Weights of a small transformer language model: rotary positions, 398M tokens.
MLP neurons of a small language model. Each row is named by its layer, matrix (up: input weights) and neuron, and shows model dimensions 32-159. Each number is 128 + 32 x the weight over its row's rms, rounded and kept within 0 to 255.
Before each neuron's rows, "fires after" lists the tokens most often just before its 100 highest values on Wikipedia text that the model never trained on. A number after a token or word is its count.

fires after: " |" 28, " of" 14, " in" 7, "|" 6
L2.up1233 [130 181 126 138 142 129 106 184 142  81 123 100 190  88 182 102 160 117 149 161 140 145 132  72 163 148 145 148 117 126  85  97 167 143 139 148 179 122  99 175 174 160 132 122 153  91 138 132 165 108 142 143  80 118  86 139  97 153 119 168 123 115 133 182  91 100 143 183 169 113  95 116 158 108  65  93  92 127 119 206 124 117 135 121 150 120 155 125  96 152 172 123 114 103 101 128 149 218 138  90 177  76 117  65 185 180 114 140 128 143 161 174 157  49 169 158 120 137 146 103 117 120 187 143 115 132 164  57]

fires after: " the" 61
L6.up16 [ 88 137 149  90 138 119 159 125 143 161  66 124 143 124 103 145 118 180 169 156  74 123 137 116 125 187 130  55 143 138 203 146 123 134 145  98 108 175 174  98 132  48  79  97 187 164 137 157 154 104 137 132 122 119 121  95  83 158  97 121 178 106 132 106 115 184 134  79 122 137 111 158 144 127  67  96 182  98 107 150 133 124 121 192 164 140 129 117 108 158 109 124 122 109 109 129 107 125 159 123  52 168 148 169 143 189 148  99 135 105 126 158 144 127  98 130  97 125 201 128 153 152 113 133 166 158  99 125]

fires after: " r" 12, "b" 10, " ro" 9, " as" 7, " fin" 7, " gr" 6
L6.up1007 [ 91  93  58 143 120 121 115 132  84 140 103 143  89 110 158 107  80 148 122  87 145 145 141 123 193 106 121  90 139 145 144 140 149 181 197 119 132 183 139 101 122 111 106 141  89  66 142 111 102 128 145 136 184 131 159 123  93 131 134 180  97 183 130 120 169  72 135 166  98 104  91 162 130 192 161  49 158  75 177 130 106 121 125 125  92 205 114 125 107 154 105 126 129 101 125 132 141 150 156 183 107 124 174 139 105  95 114  91 115 128 167  75 107 138 157 107 115 169 229 161 166 138 117 157 128 140  70 104]

fires after: " the" 36, " The" 19, "The" 7, "'s" 5
L3.up85 [ 91 102  79 138 120  87 125  98 167  97 138 111 159 150 143 106  49 127 138  94 108  69 111 191 121 144 152 168 137 121  92 171 118 127 124 133 152 147 145  81  76 148 183 151 155 160 144  95 112 190 175 167 160 126 118 142 116 137 186  77 154 169 149 108 124 166 155  78 144 123 136 162 173 103 144 162 135 134 160 109 155  81 141 178 111 121 133 147 136 163 102 127 132 175 165 144 119 101 151  86 119 153  59 209 123  79 116  64 179 121  95 121 137 191 150 148  86 128 132 120 125 129 116 144 134 127 145 150]

fires after: " Br" 30, "c" 8, " Ar" 7, " rel" 4, " C" 4, " Bel" 4
L6.up959 [104 131  69 136 115 133 134 135 100 117  42  98 141 154  93 158 181  97 226 126 115 167 143 131 121 115 148 137 133 172 130  92 127 116  93 156 147  92 100 149 141 180 173 145 182 114  95 112 146 116 159 112 129  49 149 154 142 114  94 132 132  43  99 152 117 149 168 136 123 164 111 151 151 143  76 162  89 123  81  85 129 145 125  76 129 107 110 127 181 134 124 108 133 138 101 133 120 112 138 129 108 112 104 170 168 132 134 118 193 156 110 134 133 140 113 154 127 114 123  71 106 106 166 164 137 118 153  94]

fires after: " P" 25, " p" 11, "p" 9, " H" 7, " E" 5, " h" 4
L7.up86 [132 100 159 102 153  95  88 135 116 191  97 108  80 170  72 132 138  26 132 138 136  84 121 121 183 145 129 150 154 124  91 111 101  67 110 187 153 126 150 156  95 114 121 144 158 135 140  91 137 133 137 211 127 105 161 124 155 132 105 121 100 133 141  82 108  74 194 119 110 102  82 123 115 134 155  72 114 107  98  98 171  95 136 216 195 157 143 117 134  71  98 146 149 162 126 118 135 117 157 108 126 161  34  82  72 134 162  74  99  96 184 100  76  95  84 120 156 164 155  68  62 108 103 151 151  90 149  51]

fires after: " the" 31, " United" 23, " d" 5
L3.up607 [ 97 115 132  60 148 170 132  95  70 152 159 130 151 142 135 123 191 138 122 176 110 160 105 136 105 138 202 134  90 222  98 158 113 126 104 131 119 193 169 122 137 109 141 159  79 132 144 155 170 138  99  90 103  89 129 104  83  86 110 145  75  78 103 128 116 140  84 158 127 123 137 171 110 112  87 122  77 126 114 160 118 123 176 131  77 160 150 152 175 171 171 164  89  93 134 108 197 117 114  87 115 157 109 128 185 167 155 196  98 106 139 133 112 176 173 111 130 145 163  73 163 132 140 138 124 142  52 158]

fires after: "\n" 48, " =" 6, "us" 5, "al" 5
L6.up331 [ 93 182 134 215 141 127 175 153 112 171 107  85 123 155 136 139 108  90 158 134 162 122 157 137 121 101  94 127 159 136 111 159 127 152 118 101  91 131 112 182 145 138 108 164 114 175  94 176  74 160 132 105 165 117 112  91 192  91  66 103 129 123 155 123 109  99 139 144 121 161  78 167 155 172  64 123 154 121 156 116  78 130 107  55 163  67 150 135 139 164  78 147 154 110 142 162 114 157  80 136  73  83 127 141 141  75 156 132 159 141 134 143 138  77 143 118 124  79 113 148 160 114 125 170 157 149 171  85]

fires after: " and" 27, " is" 7, "," 7, "ly" 5, " are" 4
L7.up551 [ 91 130 174 120 122  93 160 106 164 119 104 106 171 147  65  88 119 146 106  64 163  78 142 129 113 148  97 147  76 133 176 116 201 158 124  78 108 102 168 130 152 119 154  94 205 117 142 206  56 187 134 108  80 108 106 135 220 119 172 100 148 158 117 121 165 123 180 146 120 142  93 104 137 148 101 147 140  98 118 132 157  60 171  77 112 114 139  41 113 145 149  75 131 143 128 126 150  73 153 117 137 151 139 111 154 126 154 112 151 114 167 123 140 146 143 125  99 132 147 134 168 149 124  78 109 155 159 129]

fires after: " the" 52, "|" 6, "ing" 4, "on" 4
L7.up263 [158  85 128 116 170 114 123  96 124 143 133 112 118  82 154 106 188 159  73 149 109 121 134 155 124 130  76 102 129 136 135 115 147  87 172 155 145  75 128 146 160 112 134 120 149 121 113 109 130 182 109  90  89  97 130 111  96 128  93 107  58 146 120 158 149  95  95  69  99 157 120 152  79 128 144 134  90  89  52 142 133 103 103 183  83 119 125 157 128  69 158  82 131 139 174 111 111  85 110 166 121 186 157  65 117 118 154 158 111  72 113 159  85  97 125 164 155 154  83  85 102 124 143 196  77 144  99  97]

fires after: "," 20, " and" 10, ".8" 6, "." 6, "s," 5, ";" 5
L6.up641 [172  99 128 136 120 156 109 171 125 132  88 148 135 142 197 197  79 106 117 118 119  51 141  13  83 195 159 118  99 170 189  92 121 103 152  76  82 126 148  97 107 101  97 130 111  76 128 144  38 154  68 130 117  90 135  66  60 117 115  75 152 190 187 129 117 139 101 106 111 133  82 157 113 117 159 202 112  92 119 168  91 107 135 135 129 144 147 110 132 153  84 147 130 114  96 140  13 129 167  43  89 129 137 132 131  85 119 135 168 138 163 104 177 130 111 124 106 106 168  96 110  74 158 111 122  99 130 114]

fires after: " the" 26, " of" 11, " in" 9, "," 5, " to" 4
L6.up704 [101 139 146 149 102 157 118 157 180 164 148 140 183  85 143  68 126 172  63 131 135 120 121  94  80 119  83 112  77 145 109 126 101 107 149 178  94 105 121 126 101 207 119 104 106 128 135 101 158 103 150 165  80 187 172  82 172 126 100 118 136 131 130 119 183 147 113 155 136 112 144  73 190 114 141 112 104 146  93 141 167 116 111 112 130 144 118 179 147 100 129  62 114  99 190 119  39 213 191 150 137 137  88 154 160 120 167 144 151  85 110 132 125 117  77 124  95 119 118  86 163  89 139 136  89 144 140 143]

fires after: " P" 16, "ad" 10, " M" 10, " D" 9, "ip" 5
L6.up359 [176 128 125 163 108 120 107 153 118 107 110 109 135 152 121 140 175  79 144 115 157 165 144 102 116 103 145 114 155 128  96 102  89 122 155 159 110  99  92 150 131 146 108 165 106 138  60 149 110  78 117 125 173 121 173 149 203  75 131  89 122  96 133 166 114  86 110 130  92 185 168 104  78  98 162 135 130 137 157 128  89  77 185 157 181 145 154  83 132 103 118 145 100 138 135 173 147 153  96  85 148 174 148 220 164 147 150 142  96  96  79 123 141  67 122 152 102  89 112  79 134  97 164 105  84  90 156 127]

fires after: "\n" 65, " Time" 6
L2.up919 [147  70 145  96 148 149 148 151 213 145 180  60  90  87  83 106 145 117 126 171 101  82 132 184  95  78 116 135 143 160 118 121 140  56 163 139 132 124 132 118 128 154 125 113 162 162  80 146 122 167 110 114 187  68 116 137 147 117 205  86  77  77 111 122 177 162 152 208 126 143 125 123 114 107 139 131 134 141 110  99 193 139 113 124 102 196 158 138 152 102 110 136 131 105 114  76 188 113 132 131  79 137 176 168 174 111 170 185 121 125 173 124 143 110 119 114 133 105 127 115 186 183 127  82 127 119 164 172]

fires after: " the" 17, " prov" 14, " part" 7, " t" 6, " s" 6
L3.up838 [ 55 148 138  69  86 158 143 145  76 136 135 153 141  98 147 145  58 135 186  68 111 136 107 110  99 132 136  85 158 155 122 103  96  90 127 133 102 162 100 102 140 142 146 170 124  64 123  74 120 136 169  91 142 128 129 122 104 138 182 140  90 108 154 150  94 169  51 160 118 117 126 158 117 166  81 136 112  70 144 155 147 134  56 145 153  95 182 152 135 143 167  75  79 156 118  75 109 116 154 103 115 127 147 116 123 111 123 160  93  54 161  83 155  85 100 139  94 156 157 137 130 164  91 105 173 149 143 155]

fires after: " B" 34, "p" 10, " E" 9, " the" 6
L6.up1308 [101 138  87 163  78 142  79 126 113  99 185 111 108 145 180 136  69 187 120 124 147 109 171 197  98 112 100 118 132 123 125  95 123 131 164 121 137  92 117 202 145 129 143 116 160 112 172  95 127 151 169 155 135 129 154 136 137  97  86 161  93 101 153  83 111  90 123 136 108 117 150 153 133  49 101  91 130 128 187 167  58 118 124 114 125  99 115 136 115 121 110 105  79 135 136  98 119 107 123 135  89  52 112 125 105 143 132 143 108 121 179 128 162  75 120 176 103 134 108 145  83 110 155 149 198 118 123 155]

fires after: " is" 28, " un" 8, " was" 7, " A" 7, " C" 4, " 197" 4
L7.up123 [114 157 193  86  95  99 149 109 122 119 149 117 154 156 181 106 105 116 126 108 112 146 182 117 114  86 148 101 111  99 188 186 121  63  93 104  94 111 149 173 131  55 120 104 126 149 125 172 123 127 140 167 159 144 121  99  86 110 186 168 157 133 108 151  95  72 162 173 144 136 144 177 103 175 161 110 128 129  80 126 141 104 113 104 165  81 161 113 140 106 149 178 141 158 149 175 186 144 115 140 135 121 111 133 168 151 115 101  83 103 106 114 139 134 139  96 108 149 108 150 204 120  88 123 108 119 153 148]

fires after: " the" 40, " B" 6, "A" 4
L6.up22 [167 120 135  50 105 131 119 163 144 115  64 121 166 153 105 177 128 148 133  98 109 124 119 111 125 194 136 160 108  77 142 139 100 115 131 158  90 136  77 137 142 156 114  93 176  98 135 125  57 191 170 131 141 110 134 176 124 141  81 165 124 190 150  90 119 182 118 154 151 101 186  99 142 155  96 102 113 110 141 162 124  80 178 147 204 185 114 123 107 162 150  89 139 148 166 151 126  91 153 145  86 135  68 206 138 182 130 144 123 108 179 156 151 166 143 144 105 166 143 117 152 162 116  88 118 133 105  99]

fires after: "S" 11, "O" 11, "P" 9, " (S" 8, " Pri" 8, " O" 6
L3.up350 [159 171 163 185  98 173 110 159 208  93 120 184  95 138 129  83 109  62 137 134 107 158 117 139 105 124 128 152 128 161 112  91 192  98 128 125 138 137  94  86 147 151  94 149  82  87 115 143 102 131 137  79 142 145 146 164 172 118  92  82 103 151 122 109 119 118 206 175 135 187 134 126 124  95  88 135 129 120 138 110 147 150 207 146 112 132 118 115  98  60 112 155 105 144 112 170 154 103 136  88 159 131 179 221 139 133 116 157 139 131 183 123  83 138 113  41 103  65  95 195 158 101 156 196  97 127  62  99]

fires after: "\n" 30, "ort" 6, " v" 6, " of" 4, " rece" 4, "ing" 4
L7.up814 [188 170 106 156 145 122 189 106 123  36 140 225 138  83 161 133 113 101 133 124 102 118 163 133  57 185  77  56  63 158 210 101  78 153  96 123  64 162 121 177 140 119 164 123 141 146 136 116 120 112 140 128 152 209 152 172 127 110 165 127 156 117 142  87 189 108 115 101  99 103 145  89 117 122 158 159 113 131  60 147 137  63 136 127  88 137 114 138 124 135 125 102 200  81  83 105 145 103  93 151  80 125 110  92 125 100 103 115 173  86  77 117 112 146 138 117 140 126 113 155 122 127 163 180 140  82 140 104]

fires after: "\n" 51, " Pol" 7, "-" 7, " UTC" 5, " Z" 4
L2.up1328 [169 100 160 124 133 104 151 117 132 104 174 114 163 114  93 122 147  64  90 162 131 105 166 112 156 170 147 109 126  83 157  90 136 156 120  87  86 138 138 145  63 168 133 210 154 149 132 159 115  98 136 113 192  91 166 147 211  91  97 179  86 137  77 125 146 136  95 167 116 129 101 109 101 179 150 123 170 142 202 140 189 108 104 134 172 113  88 120 110 136 145 150  85 136 179 131 130 187 145 119 125 136  91 107 149 143 138 156  79 162 130  88 137  65 164  64 137 107  90  92 112 141 125 160 103  92 102 187]

fires after: "-" 39, " (" 7, " $" 7, "#" 5, "$" 4
L3.up1455 [133 176 101 156 124 120 155 126 195 126 148 157 143 139 176 161 138 167 106 142  58 138  96 154 100 143  75 148 150 146 122  96  88 134 138 118 153 147 104  40 128 131 164 109 130 129 139 143  91 155 206 110 159 164 156 102  72  91 100  68 198  94 158  97  76 167 186 166 192 159  40 143 108 200  83 121  97  69 122 167  82 119 125 145  83 100 128 123  61 189 220 124  78 143  74 140 121 139 134 141 122 102 106 108 118 174 118  76 157 202 135 142  74 129 138 103 106 155  94  98  60 110  86 169 143 136 121 113]